Part of a small language model's weights.
Size: width 256, 2 heads of 128, MLP 1024 tanh GELU, vocabulary 726, 8.23M parameters.
Training: a variant of Muon for these matrices, 362M tokens, 5527 steps.
MLP neurons of a small language model. Each row is named by its layer, matrix (up: input weights) and neuron, and shows model dimensions 80-175. Each number is 128 + 32 x the weight over its row's rms, rounded and kept within 0 to 255.
After each neuron's rows, "fires on" lists the tokens most often at its 100 highest values on Wikipedia text that the model never trained on. A number after a token or word is its count.

L4.up1014 [142  91 131 164 161 127 104 120 145 125 108 129 124 109  64 143 158 110 141 151 146 163 130 120 161  97 139 140  76 128 116 173  65 111  92 117  99 183 131 148 162 169 124 164  98 168 151 107 168 101  76  45 128  98 135 135 145 156 121 129  78 118  90 149 140 124  92 108  74 175 128 143 143  59  54 114 111 159 131 123 122 165 166 115 161 119 159 135 166 192 138  99 176  97 161 141]
fires on: "t" 16, "e" 9, "am" 8, "ate" 7, " of" 7, "k" 5

L4.up388 [145  96 127 135 153 164 119 130 165 118  80  57 158 145  64 119 136 119 125 134 129 114 145 152 121  55 163 134 175 112  37  91 159 148 173 131 112 161 116  98  96 101  93 194 122 124  26  92 103 104 153 142 162 133  78 153 164 124 120 166  80 155 118 174 147 148 126 129 125 111 124 119 128 146 101 137  96 124  93 180  90 144 164 104  69 146 120 180 160  75 109  77 129 115 158 181]
fires on: "ep" 24, "o" 14, "and" 10, "om" 9, "-" 8

L2.up1010 [135  65 214 151 166 104  76  95 171 105 165 114 120 131 129 118 178 128 140  39 110 109 113  69 149  64 154 133 117 116 116 176  69 143 141 135 138 171 169 161  82 149 160  76 129 165 126 135 162 148  87 154 145 168  65  70 157 116 142 155 176 171 138 195 112 119 126 161 152 109 113 107  98 125 118 121 175 123 137  96 116 123 119 146 117 135 121 223 103 119 123 171 134 206 169 141]
fires on: "ch" 51, "\n\n" 21, "hed" 16, "ame" 5, "ool" 4

L2.up549 [173 203 161 185 113 133 103 110 151 148 149 147 175 148 107 119 114 101 146 135  93 173  84 152 126  67 161 137 178 119 121 159  97  97  84 165 145 170 117  86 135 140 120 133 109  74 154 118 157 120 153 143  96 174 129 111 208 142 128  96  57 127 118 104  98 121 140 129 122  40 102 150 147 111  91 144 152  81 133 119 146 146 112 126 130 128 204 113 135 118 134 144 151 115 180 144]
fires on: " f" 44, " g" 30, "F" 11, " F" 10, " G" 5

L4.up24 [109 128 150 167 166 121 160 113  57 156 220 134 130 155 178 157  74 123 111 124 162 174 148 121  76 184  82 115 180 131 131  89 136 167 180 139 179 136 166 151 112 119 108 102 169 119 133 114  72 111 148 209  94 122  55 153 137 109 174 157 120 100  32 115 114 141 117 137  96 153 112 183  96  58 131 143 155  86 106  81 117 124  73  73 142  91 125 162 125 132  74 106 137 164 114 117]
fires on: "ent" 13, "op" 10, "r" 10, "s" 9, "i" 9, "in" 7

L6.up486 [178 115 135 134 198 126 107 122 114 137 184 129 118  85 122  93 127 185  53 104  66 140 120 157 183 201 195 132 115 104 140 136 131 135 173 141 138 121 146 138 122  98  99  78 109 167  90 128 117 139 101 104 182  91  77 105 114 135  67 149 132  75  95 154 116 109 109  83  92  85 141 145 115 152 130 144 102 167 167 132 182 135 165 146 126 126 115 144  89 123  68  84 126 133 155 118]
fires on: "y" 28, "f" 25, " the" 10, "ed" 6, "r" 5

L2.up269 [135 175 177 105 181 107 151 167 110 186 127 110 117  92  70 116 140 180  80  80 142 114  71 133  95  92 151  95 144  80 164 113 125  69 148 216 125 158  88 105 199 143 160 120 123 107  99 118 179 146 151 143  84 155  93  81 167 160 152 106  86 131 141  93 170  80 128  88 132  81 122 119 132  86 122 135 118 117 143 144 127 113 145 136  97 158 159 120 136 127 132 183 124  93 153 175]
fires on: "v" 87, "ik" 9, " (" 4

L6.up445 [100 145 118 184 149  97 160 127  99 131 135 105 117  73 168  74 123 127  81 113  65 133 151  99  98 143 169 160  31  99 102 137 151 161  75 115 104  95  91 157 141 138 155 114 185 153 108 111 116  86  83  94 124 169  37 122 117 202 116 154  75 114 193 151 125 168 108 168 144 136 221 147 183 164 151 161  93  57 129  95 103 139 130 202 128 107 114 100 122  66 177 115 162 102 212  96]
fires on: " sp" 34, "et" 20, "i" 10, "pl" 7, "p" 5

L4.up275 [155 184 123 150 156 153 120 116 157  91 195 175 127 192 110 126 110  61 135 141  72 158 117 157 119 175 156 115  73 154 150 173 146 101 130  85 185  88 146  60 137 145 119  78 106 165 162 129  79  86  81 117  75  80 107 137 146 145 159 209 121 171 115 162  74 128 158 153 140 136 156 122 131  48 161  96 121 124 135 130 123 150  98 107 153 119 128 122 142  65 158 104 160 104 186 131]
fires on: "u" 21, "ver" 15, "ther" 11, "re" 11, "il" 7, "om" 7

L4.up632 [121 204 125 113 112 133 129  89  78 182 160 127 106 139 175 137 205 161 180 113 118 205 117 129 157 123 154  68 106 193  88 154 129 142 101 154 161 100 122  59 100 150 126 120 138 149  99 103 114 160 102 148 145 171  63 150 139  86 105 123  69  56 146 149 117 162 118 124 110 131 129 108  60 127  66 139  89 132 146 152  54 110  95 134 137 139 131 108  89 142 160 148 132  82 113 149]
fires on: "id" 34, "p" 16, "is" 12, " h" 8, "ond" 6, "iz" 5

L2.up22 [ 94 135 123 132 142 161 181 105 144  60 145 153 102 137 153 153 136 123 159  82 122 156  97  71 166  63 171 136 126 132 175 115 128  39 177 138  86  99 141 133  93  97 143  73 102 108 191 143 132 125  96 122  98 107  86  89 102 121 176  93 109 149  81 190 147  85 112  73 170  92 144  99 157  62 118 120 126  99 168 135 183  79 158 184 100 202 158 173 105 110 122 170 167 140  92 163]
fires on: "on" 90, " re" 6, "ater" 4

L6.up613 [119 206 142 139 103 151 110 116  73  86 149 160 100  84 181 147 155  78  87 197  77 141  90 113 163 140 139 118 148 140 127 125 146 128 118 129 140  69 175 121 111 124  76 161 103  80 184 153 101 151  90 137 136 194  94 151 109  80 141  66 105 100 123 130  88  86  79 137 101 134 143  87  95  87 195 185 136 135 107 141  98 129 133 167  89  93 178  90 178 109 153 150 122 125 134 101]
fires on: " s" 38, " g" 21, "id" 8, "el" 6, "ill" 6

L2.up194 [160 133 182 140 177 116  50 138 124 191 103 107 106  81 120 126 189 145 119 108  69 104 137 143 123 156 112 112  86 116 159 141 123 117 132 124 148 159 114 144  67 115 113 140 138 184 111  73 134 195 148 170 100  99 105  92  93 141 119 141 113 115  55 145 107 172  93  83 179 136 169  62 139 138 170 139  94 147 177 107 186  30 193 133 115 125 178 181 153  92 120 138  84 106 122 135]
fires on: ";" 27, ")\n" 24, "\"" 18, "." 15, ")" 8, ":" 4

L4.up190 [130 117 108  98 113 139 156  94 148  82 177 129 176 166 107 162 152 132 110  82 147 114 153 118 134 106 115  90 129 140 160 140  82  82 177 165 149 132 117  93 146  81 177 163 116 139  75 208 147 102 111 109 101 180 121 150 130 134  85 147 207 167 101  81 133 158 124 155 199  68 163 143  93 105 106 142 166 159 129 143 129 107  86 169 138 147 172 102 171 125 132 166 130 188 105 131]
fires on: "ur" 22, "al" 17, "all" 9, "ong" 7, "le" 7, "a" 6

L2.up236 [ 92 135 126 100  98 172 147 131 119 132 134 159 128  83 176 174 144 146 112  80  98 112 163 126 101 148 179 196 123  99 119 151  62  95 125 126 167  95  96 152 122 134  81 116 155 158 102 125 113 127  65 185 166 190 144 107 125 132 162 164 137 147 121 143 150 126 148 111 140 151 102 123 111 106  83 182 124  84 173 153  79  92 124  91  84  88 138 162 186 108 139 142  74 151 130 104]
fires on: "\n\n" 10, "c" 10, "–" 9, " =\n\n" 8, ":" 8, "R" 8

L2.up428 [114 134 117  85 150  84 157 177 103 163 163 141 108  52 103 186 183 145  77 119 129 120 125 159 123 120 168 174 117 120 102 146 123 168  99 126 148 159  48  91 123 169  86 151 167 110 105 120 152  97 116 122 147 146 137 135 120 132 120 124 165 134  79 107  61 127 206 100 119 152 148 134  90 118 147  92  91 111 115 202 180 157 132  85  44 138 124 132 143 154 105 174 148 136 121 126]
fires on: "-" 54, ":" 16, "–" 9, "=" 4, "200" 4

L6.up407 [131 105 114 159 179 198  77 164 156  76 106 138 128 126 190 134 102 136 125 135 136 140 119 136 124 100 113 125 178  71 155 187 126 117 146  68  86 103 141 124  70 143 126 158  98 181 163 128  96  72 117 112 156 113 141 155 138 120 145 121 108 169  87 170 156 136 122 187  83 166 120 132  66 107  95 183 125  90 124 119 115  56 139 130 156  68  91 126 126 205 151 131 127  93 143 146]
fires on: "n" 49, "ver" 11, "od" 5, "nt" 4, "t" 4

L4.up347 [202 100 169 135 123 178 151  51  84 106 153 155 171  96 161 141 155  90 197 143 132 173 134 165 114 142  91  93 140 122 119 154 100 112  70 126 136 126 115 117 124 160  74 114 109  72 141 131 113 185 116 181  64  99 162  95 114 109 170 124 152 132 104 118 112 117  68  93  85 187 180 127 124 121 122 187 121 160 174 126  66 147 157 144 100 122  99 119 160 124 110 115 110 156 118  87]
fires on: "id" 26, "ill" 18, "port" 18, "ad" 14, "and" 8

L6.up94 [121 126 133 133  97 181 100 178 154 109 107 109 108 129  92  85 175 177 184 159 119 178 144 129 122 101 159  97 129 154 139  95 105 152 166 130 127 121 134 110  92  39  80 105 140 108 120  94 105 123  95 107 193 163 183 124 195 144 130 146 139 123 105 150 107 154  94 136 175 102 103 145 134 128  98 121 104 164 135 166  92 216  91  59 172 103 132 137  76 129 129 176  67 140 137 123]
fires on: " " 27, "ir" 13, "a" 9, "ang" 8, "_" 8, " d" 4

L2.up988 [112 132 128 185 127 197 105 130 211 123 125 177  76 147  70  99 132 109 154  85 107  78 215 191  73 152 174 118 104 135 149 111  98 122 115  99 157  85 137 126 132 133 157 179 115  88 143 147 154 112 127 113 188 121 114 185 131  79 179 150 130  84  84 176 118 171 155  58 162 136 128 131 108 120  92 181 111 185 138 156 128 170 137  67 194 131 195 111 110  88 118 138 126 155 132 165]
fires on: " f" 36, " w" 29, " d" 10

L2.up340 [140 120 224 146 124 116  78  99 122 132 121 155 129 106 139 111 182 147 149 119 120 145 121 133 143 113 170 139 145 147 182  98 120 161 119  85 125 124 132 190 115  89 128 126 140 184 127  68 109 164 144 137 163 114 122 102 115  82 157 159 134 155 104 144  89 149  72 107 197  85 160 128 118  82  90 133  69  82 127 156 153 131 156 179 122 101 108 190 119 173  94 119 134 136 124 156]
fires on: ";" 67, " |" 12, "," 8, ")," 7, "." 4

L2.up1003 [149 164 116 128  99 150 130 106 159 133 146 150 125  86 167 133 172  87 192 146 111 138 130 142 116 111 140 162 141 176 139 106 127 129 135 170 100 116 157  74 134 159 141 120 131 117 152 120  44 187 110 122 118 110  70 146 140  70 145 158 152 112 125 151 153 108 177  56 111 136 112 131  84  99 108 128 156  82 213 120 165 125 145 118 144 110 151 138 107 111 106 139 117 157 124 153]
fires on: "act" 40, "ork" 32, "ord" 10, " p" 5, "17" 4

L6.up58 [136 149 182  87 186 151 120 119 146 118 129 119  75 142  65 109 175 131 136 152 127  83  96 125 176 189 117 126 104 165  90 134 112 167 136 142 147 121 114 128 126 109  77 119  98 150 157 154  79 145 128 116 126 164 108 109 102 131 106 207 190 107  94 130  65 173 115 169  63  93 141 133 162  99 180 159 144 161 169 126 188 130 135  85 162 119  81 162 156 125 161  89 114 106 158 129]
fires on: "op" 29, "ed" 25, "y" 6, "r" 5, "z" 5

L2.up171 [ 96 152 136 158 167 104 130 122  67 102 130 143 125 142 148 158  94 118 166 100 110 153 118 142 117 140 181  63 130 187 123 156 135 130 121 149 157  70 103 108  89 148 139 138 108 106 145 161 154  72 113 127  90 131 123 117 130 146 133 159  81 146 122  81 137 130 105  79 123 153  74 128 148  91  40 158  84 129 111 101 115 131 131 141 142  84 174  56 151 136  91 147  94 108 162 189]
fires on: "us" 100

L4.up800 [130 131 132  49 156 118 131 165  70 138 156  91 141 160 101 117 185 112 112 134 118 211  98  65 147 137 171 142 132 129 126 123 167  97 104 173 100 124 169 159 185 143 140  72 139 130 135 170  97 121 162 117 139 108 128  80  92 110 151 102 147 107 142 129  89 131 117 104 170 118 118 115 139 135 133 159  90 145  94  78 131 142 182 115  84 130 129 137 190 150 151  79 188 138  96 163]
fires on: "re" 39, " re" 11, "h" 10, "ap" 7, "over" 4

L4.up871 [106 136 167 138 129  87 147  90 159 176 114 144  63 120 176 135  86 129 103 109 130  98 153  70 138 141 178 140  72  97  66 130 136 115 117 113 151 106  71 146 152 139 117  99 168 110 148 135 119  96 106 116 136 138 104 141  99 145 125 146 109 165 165 133 143 180  96 144  95 127  61  90 140  53 158 146 171 117 127 131 149 120 105 106 135 164 115 120 154 154 120 156 107 106 114  91]
fires on: "p" 26, "y" 23, "s" 12, "m" 8

L4.up219 [108 133  81 135 119 159 117 137 135 185  91 133 116 140 119 146 187  86 180 160 127 192  85 107 103 134 103 128 139  61  90 122 158 155  89  96 119 162 108 110 116 168 130 109 120 153 172 140 101 113 170  83 116 140 144 104  32 152 167 105 146 144 147 134 114 102 102 177 144 130 205  83  96 134 142 161 106  77 145 104 129 119 146 108 126 151 182 120 120 153 142  78 172 110  91 143]
fires on: "ab" 24, "n" 17, "ff" 9, "uc" 9, "or" 5, "ar" 5

L2.up510 [141 226 128 125  67 117 123 140 125 146  98 123 129 154 132  67 146  91 107 104 104 143 102 106 207 150 179 194 156 112 186 141 130 116 125 109  90 182  40 118 102 130 107 137 158  94 128  95  93 130  83 141 108 176 106 143 121 125 136 127 145 138  89 137 141  80 143  72 156  92 134 125 136  76  91 182 123  89 115 127 139 102 178 169 160  91 145 148  65 131  99 103 153 116 155 105]
fires on: " A" 47, " with" 27, " by" 9, " O" 7, " on" 5

L4.up95 [178 119  97 141 136 168 151  88 150 104  97 125 106 144  96  81  67 136 108 100 161 136 147 118 104 128 121 105 116 122 144 103 107  81 159 187 133  95 134 112 152 132 106  87 151 122 135 119 151 113 147 169 209  71  64  89  96 131 125 124 147 108 140  57  65  88 148 194 140  75 103 155 106 110 197 156 124 158 192 119 189  93 117 133 103 126 135 122 148 141 191  99 172 211 104 136]
fires on: "res" 54, "ly" 16, " the" 5, " to" 4, "age" 4

L2.up879 [189  66 129 158 137 120  85 144 137 100 100 108 159 150 165  74 156 109 181 118  96  62 126 115 108 152 120 168 112 149 154 157 141 153  75 143 173  97 146 143 212  89 110 185 118 105  76 154 163 195 142 151 155 114 133 150 144 150 191  82 154 112 101 146 132 158 176 117 128 186 123 146 144 100 123 181 138  83 171 161 128 203 115 118 170  94  61 122  90 166 175 138 114 123 214 195]
fires on: " |" 16, " /" 13, ";" 11, "3" 7, " J" 6

L2.up580 [120 116  99 135  80  99 128 127  98 149 171 143 108 160  96  90 187  89 106 128 159 119 102 106 185  66 178 123 118 114 151 152 108  70 144 184 112  88  71 138 129 117 161  81 142 150 182 167  75 160  76 145 135  93 165 129 126  68 178 152 171 108 174 149  98 126  94 201 117 135  76 129 106 121 131 168 110 151 127 125 111 171 149  89 140 129 131 130 179 121 110 125 194 149 127 128]
fires on: "ound" 52, "over" 20, "uring" 11

L4.up816 [ 87 115 146  89 153 148 117  88 141 185 152 163 166 182  84  87 120 168  98 148  95 102 127 139 185  97 138 127 159 136 142 127 100 147  60 138 108 156 134 165 171 121 188  89 116 140 115 130 123  81 114 100 126 112  60 125 121 117 182 191 198 111 134 120 129 130 169 158 156 155 161 105 166  55  48  55 107 145 162 134 115 124 147 154  74  82 150 120 191 156 104 171  72  76 155 126]
fires on: "her" 27, "ord" 14, "ou" 10, "own" 9, "th" 7

L2.up185 [ 98  93 111 105 108 182  78  94 120 139 165 147 111 195 126 122 164  80 125 144  87 104 167  92 113  82 174  83 162 142 150 152 158  96 114 109 128 146  62 140 104 168  74 152 160 136 171 169 125 137  81 100  57 124 115 101  93 113 146 175 157 137 161 138 147 113 173 113 152 147 165 125 114 150 125 170  93 171 141 159 118 114 210 117 127 119 163 138 147 161 152 113 143 181  79 128]
fires on: "ath" 43, "ill" 33, " also" 9, "ild" 5, "ound" 4

L2.up527 [207 179 109 149 142 125 146 165 139 152 140  96 161  73 100 158 184 113 102 130 140 114 100 139 111 110 137 120  94  47 149  97 108 108 147 133 151 129 134 116 140 163 137  38 174  97 153 116 106 112 128 137 104 158 134  87 106 109 101 124 112 129  61  79 126 104 156 123 176 145 133 146 157  87 161 143 148  95 120 173 159 131 147  77  57  50 144 107 133  91 141  92 205 174 154 184]
fires on: ":" 82, " –" 8, " /" 7

L4.up707 [106  79  98 146 109 104 100 116  96 110 118 141 190 141 104 145  90 126 125 113 141  82 152 183 160 143  97 169 139  88 210 171 132 101 161  69 119 156 156 110  60 178  97 112 143 166 125  58 135 147 167 144  87 168 141 109 128  99 165 166 108 133 136 164 148  84  72 164 146  98 160 144 107 111 117 116  73 127 174 172 151  94 122  86 106 157  58 147  59 153 144 122 120 109 144 107]
fires on: "th" 17, "0" 15, "n" 12, "ity" 8, "t" 7

L6.up341 [ 95 140 104 152 125 112 131 142 129 130  95  90 143 132 114 159 191 157  87 109 121  81  88  97 177 132 122 125  88 158 102 137 173  73 210 162 142 140  78 163 155  94 144 167 117  64  62 165  82  95 124 102 150 159 103 154 109 104 120 119 114 125 133 168 123 161  99 103  32 124  82 148 157 120 109 166 136  99 189 111 197 160 145 127 163 134 115  93 181 148 132 148 141 123 156 111]
fires on: "m" 18, "y" 12, "f" 11, "b" 10, "en" 9, "ent" 7

L2.up186 [135 124 145 114  93 160  94 124 178 169 144 113  94 120  87 138 186 165 121 171  76 138  53 112  94 152 148 131  99 132 137 137 166 140  95  98 123 188  95  59 110 169 145 127 184  98  75 127 165 149 104 187  82 124 162 117 158 102 188 149 140  65 142 139  78  85 113 141 193 107 107 136  65  78 125 143 121 122 217 132  99 157 166 169 157 101 153 136  81 132 111 125 126 122 176 155]
fires on: ":" 23, " |" 12, "|" 10, "1" 9, " Un" 8, "11" 6

L2.up995 [138 143 159 167 144 123 168 156  79 141 110 160 105 140 145  67 143 159 176 113 122 116 131 161  95 125 145 189 117 115 194 134 127 157 143 172 127 127 152  81 150 154 124  66 185 103 105 130 118  94 103 171 112 169 107 118 164 105 166 126 189 178 116 103 135 107 120 154 122 119 121 125 120 116  90 148  58  84 151 165 154 136  68 154 107  74 148 177  70 134 136  75 136 104 135  58]
fires on: " I" 46, " O" 13, " A" 12, " or" 10, " o" 7, " to" 4

L2.up697 [137 135  99 159 161 118 102 156 112 180  87 132 125 138 119 126 155 141  74 130 136 204 129 134 136 112  73 111 133 114 121 164 137  66 145 112 121  78 108 115 126  75 118 195  68 123 144 103 122 158  99 151 152 141 148 104 190 102 159 194 124 114 190 128  84  92 207  71 172 116 179 109 145 109 128 135  71  77 167 138 158 139 102 155 174 136 153 129 170 101 157 131 119 139 146 139]
fires on: "ound" 41, "rom" 31, " from" 21, "ost" 6

L4.up643 [107 113 161 124 140 187 132 131 133  90 118 111 156 128 177  74 156 143 147 130 160  66 124 140 102 118 184 177 179  87 110 171  90  79 195 158 164 124 111 119 173 104 170 130 156 116 118 111 109 149 114 126 180  96  87 178 111 136 116 117 125 163 150  98 107  96 134 178  66 124 131 126 108 137 131  90  56 102 100 150 156 113 148  74 148 112  96  72 113  69 120  91 149 165 161 153]
fires on: " m" 18, "p" 15, "ch" 13, "st" 8, "w" 7, "ain" 5

L4.up672 [129  89 183 137 136  80 151 143 138 122 114 204 153 164  71 116 188  82 168 125  81  92 138  53 204 133 135 114  80 122 134  98 108  87 142 150 132 102  67  68 105 146 138 122 107 142 153 136 131 109 166  76 122 106 199 120 145 125 126 144 140 151  93 123 146  75 107 154 146 121 135 171 157 172 148 129 165 126 133 160 113 197 120  99 118 124 143 114 125 153 125  97 222  82 191 170]
fires on: " of" 44, " |" 13, "e" 6, "c" 6, "ime" 5, "-" 4

L2.up536 [186 137  74 176 118 135 121 145 174 118 138 129 162 142 140 115 178 159  97 126  86  98 121  91 130 142 138  99 139 108 125 136 149 108 131 177 140 126 150 124 108  88 103 165 108 116  77  85 176 140 147 131  85 155 175 101 145 133 161 155 165  91 135  89 149 129 100 128 164 205 139 166 127 104 136 181 162  56 127 186 152 146 174 102 160 140 121 128 136  84 100  89 200 113 183 159]
fires on: " of" 48, ":" 30, "se" 22

L2.up822 [150 142  95 150  96  95 202  76 101  69 103 100 133 176 156 219 176 132  99 145 122 151 157 135 117 122 125 100 154 114 147 126 151  71  65 176 127  95  87 100 122 155  98 120 175 151  75 118 143 123  57  98  98 133 108 143 134 185 128 133 108 142  74  72 132 129 162  93 120 130 134 174 180 144  55  81  92 117  69 148 117 194 139 140 120 110 109 104 101 108 124 126 152 114 145 162]
fires on: "us" 99

L6.up191 [136  65 103 106 130 193 154 160 133 186 146 109 139 160 124  87 137 120  80 169 117 143 172 126 157 178 137 125 156 113  60 113 157 144 123 155 103 161 120  92 171 127 169  88 170 142  80 104 100 112 117 150 147 111  73 166 132  84  94 128 191 101  65 107 102  83  67 143 130 155 175 126  73 100 166 108 108 118 175  86  87 167 188 106 157 101  88 115 149 177 111 120 152 149 106 160]
fires on: "\n" 16, "\"" 10, "9" 10, "y" 9, "1" 8, ":" 7

L6.up140 [ 86 112 138 118 119  98  82 157 163  95 175 154 157  33 132  76 130 188 125 114 120 133 137 180 171 147 191 109 126 160 112 143 112 133 150 167 131  22 167 122 144 101  73 148 115  85 144  97 129 143 148 150 139 143 112 155 119 114  98 165 136 139 138 116 139  92 150 156 122 117  99 155 114 166 119  82 169 134  87 140 121 124 109 137 117 130 173 178 113  90 130 108 127  83 143 106]
fires on: "ou" 20, " w" 18, " an" 10, " g" 8, " to" 6

L2.up232 [106 171 159 200 148 118 128 161 108 133 121 128 164 143  83 173 138 134 111  76 108 132 106 114  50  93 132 108 129  84 179 134 139 137 113 178 119 138  90 159 144 127 146  89 125  88 121 125 131 141 136 130 114 160  92 126 197 133 137 101  85 133 134 103 118 146 160 135 136 134 107 110 126 116  83 170  81  54 168 100 120 133  87 110 101 111 183 123  94 141 124 158 175  78 155 148]
fires on: " (" 90, "(" 10

L2.up610 [154 200 102  98 134 174 132  95 161 139 169 125 102 196 135 168 168 112 106 146  93  91 123 133 151  92 146 106  66 157 132 146  85 124 147 161 140 110 133 135 113 148 141  87  72 108 148 133 109 105  87 145  93 138 133 126 113 111 129 132  92 209 104 166  97 191 189  54 173  42 145 112 111  95 170 109 149  89 165 139 208 156 105 136 150 149  77 128 173 134 170 143 165 116 141 188]
fires on: "re" 82, " re" 18

L4.up536 [178 171 103 104 136 140 150 117  86 120 109 128  97 118 154 169 148 122 150 130 122 121  88 145 195 117 145 138  88 143 107 174 117 144 105 123 105 166  76 122 172 100 105 130 130 149  99  86 101 179  71 121 144 164 108  92 112  77 163 101 135  58 135 167 168  96 107 133 143  74  93 109 148 103 135 152  80 144 173 128 157 118  91 102 176 137 123 133 171 178 116 131 136 127 176 114]
fires on: " l" 45, " sh" 26, " h" 25

L6.up819 [135 138  90 134 156  94 160 150 145  90 165  97 142 112 139 136 131 123  46 179 137  82  75 174 123  80 172  62  83  97 123 144 163 153  78  98 157 139 126 134 199 141 141 115 159  99 111 152 151 128 155 146  82 127 125 187  62 148 143 163 136 177 178 153 121  98 164 190 152  77 158 151 150  48 156 175 122  82 111 119  56 135 131 159  79 149 114 120 106  62 115 152  63  80 132 106]
fires on: "r" 16, "ell" 12, "et" 12, "qu" 10, "ch" 7, "ver" 7

L2.up827 [120 217 121 170  88 149 129 168 158 112  93 111 132 125 131 117 175  61 178 132  97 156  97 139 134 173 166  51 148 124 179 169 135 107 155 136 128 111 103 126  89 124 128 102 130  50 148 157 162 123 123  99 103 122  95 125 199 119 148 167 113 147 163 122 154 136  86 126 137 155 108  61 152 101 111  87 128 119 157 144 102  30 148 167 175  96 121 133 135 124 165 153  98 171 135 144]
fires on: "ear" 24, " includ" 13, " Jo" 12, "ov" 9, "us" 8, " as" 7

L2.up793 [105 191 106 177  66 120 144 140  71 113 154 110 175  98 131 106  99 130  99 113 100  34 179 160 140  86 152 113  96 109 138 134 172 182 122 115 169 137  79 177 159 135 134  74 161 111 152 139 140 118 125 187  77  97 135 110 185 117 130 139 109 129 132 150 123 139 198 145 159  98 134 121 118 135 109 148  90  77 123 114 127 115 109 131  62 111 127 125 125 119 158 177 151 126 164 164]
fires on: "et" 100

L4.up428 [153 133 128  83  79 119 117 121 107 142 141 158  56 170 139  87 141 174 116  93  89 138 139 150 139 123 139 106 187 134 101 191 100 110 153 142 138 153 136 105  65 125  92 127 155 139 128 184 116 161 106 103  43 125 129 127 167 102  83 156  90  55 118  85 159 116 102 123 122 133 192 137  93 133  99  68 124  55 128  87 132 152  63  88 122 143 170 129 129 111 107 112 129 141 101 130]
fires on: "is" 17, "h" 16, "p" 14, "ist" 8, "lect" 6, "ent" 6

L2.up938 [ 83 107 109 125  90 134 120  89 130 145 157 163  92 117 184 139 156 127 153  81 132 114 142 162 144 126 172 135  57 110 108  82 110 120 137 142  51  88 147 119  98 114 129 146 119 139 126  96 115 206  51 108 142 136 125 143 113 116 132 126 113 116 132 165  99 137 136 146 112 146 164 108 106 149 133 167 120 110 205  87 125 117 141  76 109 134 150 149 130 112 114 118  99 122  72  75]
fires on: " =\n\n" 25, " K" 15, "A" 11, "ar" 9, " V" 8, ":" 5

L4.up844 [150 119 129 107 103 158 170  99 158 108 172  91 123 167 152 140 160 159  87 150 115 204 154 143 126 116 109 150 196 140  76 200 176 120 103 115  79 148  59 163 140 102  81 125 134 132 117 169 150 179 145 126  97 149 101 106 114 110 136 125 109 134  83 142 121 102 164  87 175  61 132  81 141  90 113  85 111 154  84 113 139 127 148 125 157 129 166 148 114 137 117 136 134 123 102  57]
fires on: " ch" 48, "ri" 20, "h" 12, "art" 8

L2.up381 [158  84 112 122 115  89 156 136 138 166 137 135  80 140 130 136 172 104 206  80 102 131 135 140 172  78 172 114 118  78 140 148 143 107  90 164 145 142 134 168 119 136 158 155 150  84  72 200 107 152 103 119 118 123 110 122  99 127 155 131 119  69  79 155 141 203 149 173 161  79 121  73 151 138 134 125  87 176 162 145 160  77 182 171 142 154  98  63 123 121 155 145 158 173 136  94]
fires on: "any" 33, "ubl" 21, " one" 21, "ne" 11, "one" 9, "wn" 5

L4.up244 [122 119  91 136 155  49 140 108 121 196 111 114 172 118 128  98 155 154  53 128 105 129 123  60  81 120 139  95 145 131 128 122 149 119 145  77 120 155  87 107 119  82  95 137 181 143  74 146 137 136 140  75 131 138 146 140 172 144 128 120  83 118 141 102 170 182  90  89  91 151 126 133 156 117 127 100 133 105 168 185 166  45 158 139 136 115 108 130 135  67 124 151 147 110 176 120]
fires on: "m" 49, "ion" 19, "f" 9, "ess" 4, "ity" 4

L2.up466 [144 107 102 163 118 151 146 113 154 142 186 111 118 173 112 185 109  82 166 118 124 159 179 167 101 135 145 133 161 128 153  66  69 166  97 140 116  85  77  89 127 133 133 142 174  87 202 147 120 148 118 138 140 145  93  87  80 119 125 107 103 167  90 128 138 100 171 149 162  95 129  72 120 134 198 146 118 190 162 185 194 137 150 133  75 124 150  85 164 115 176 133 142 125 109  92]
fires on: "ly" 72, " first" 17, " one" 9

L2.up617 [138 158 113 154 114 113 120 100 156 115 174 145 195 205 107  91 107  78 147 110  82 125 119 162 107 137 127 149 178 159 105 133  95  98 151 144 155  66 180  98 121 171  93 135 116  52  94 107 174 113 121 162 117 139 159 106 111  73  87 126 173 153 120 106 107 114 159 121 105 111 141 148 131 133 136 120 171  92  91 175 101 109 119 202 118 153 194 126 161  75 116 158 164 108 117 138]
fires on: " g" 77, " G" 15, "G" 4, " to" 4

L4.up364 [176 109 124  97  96 143 117 137  85 183 143  89  86 148 152 179 122 115 134 141 101 112 129 133 104  86 120 124 176 106 159 106  99 106 168 116 120 123 235  96  69 135 159 124 112  99 136 159 100 107  81 133 158 151 112 100 131 124 151 145 124 155 123 146 170 113 125 173 123 132 118 162 117 169 118 143 119  66 137  65 106 134  75 157 124  82 168  90 105 112 130 145 191 164 169 113]
fires on: " " 40, "." 18, "$" 6, " f" 4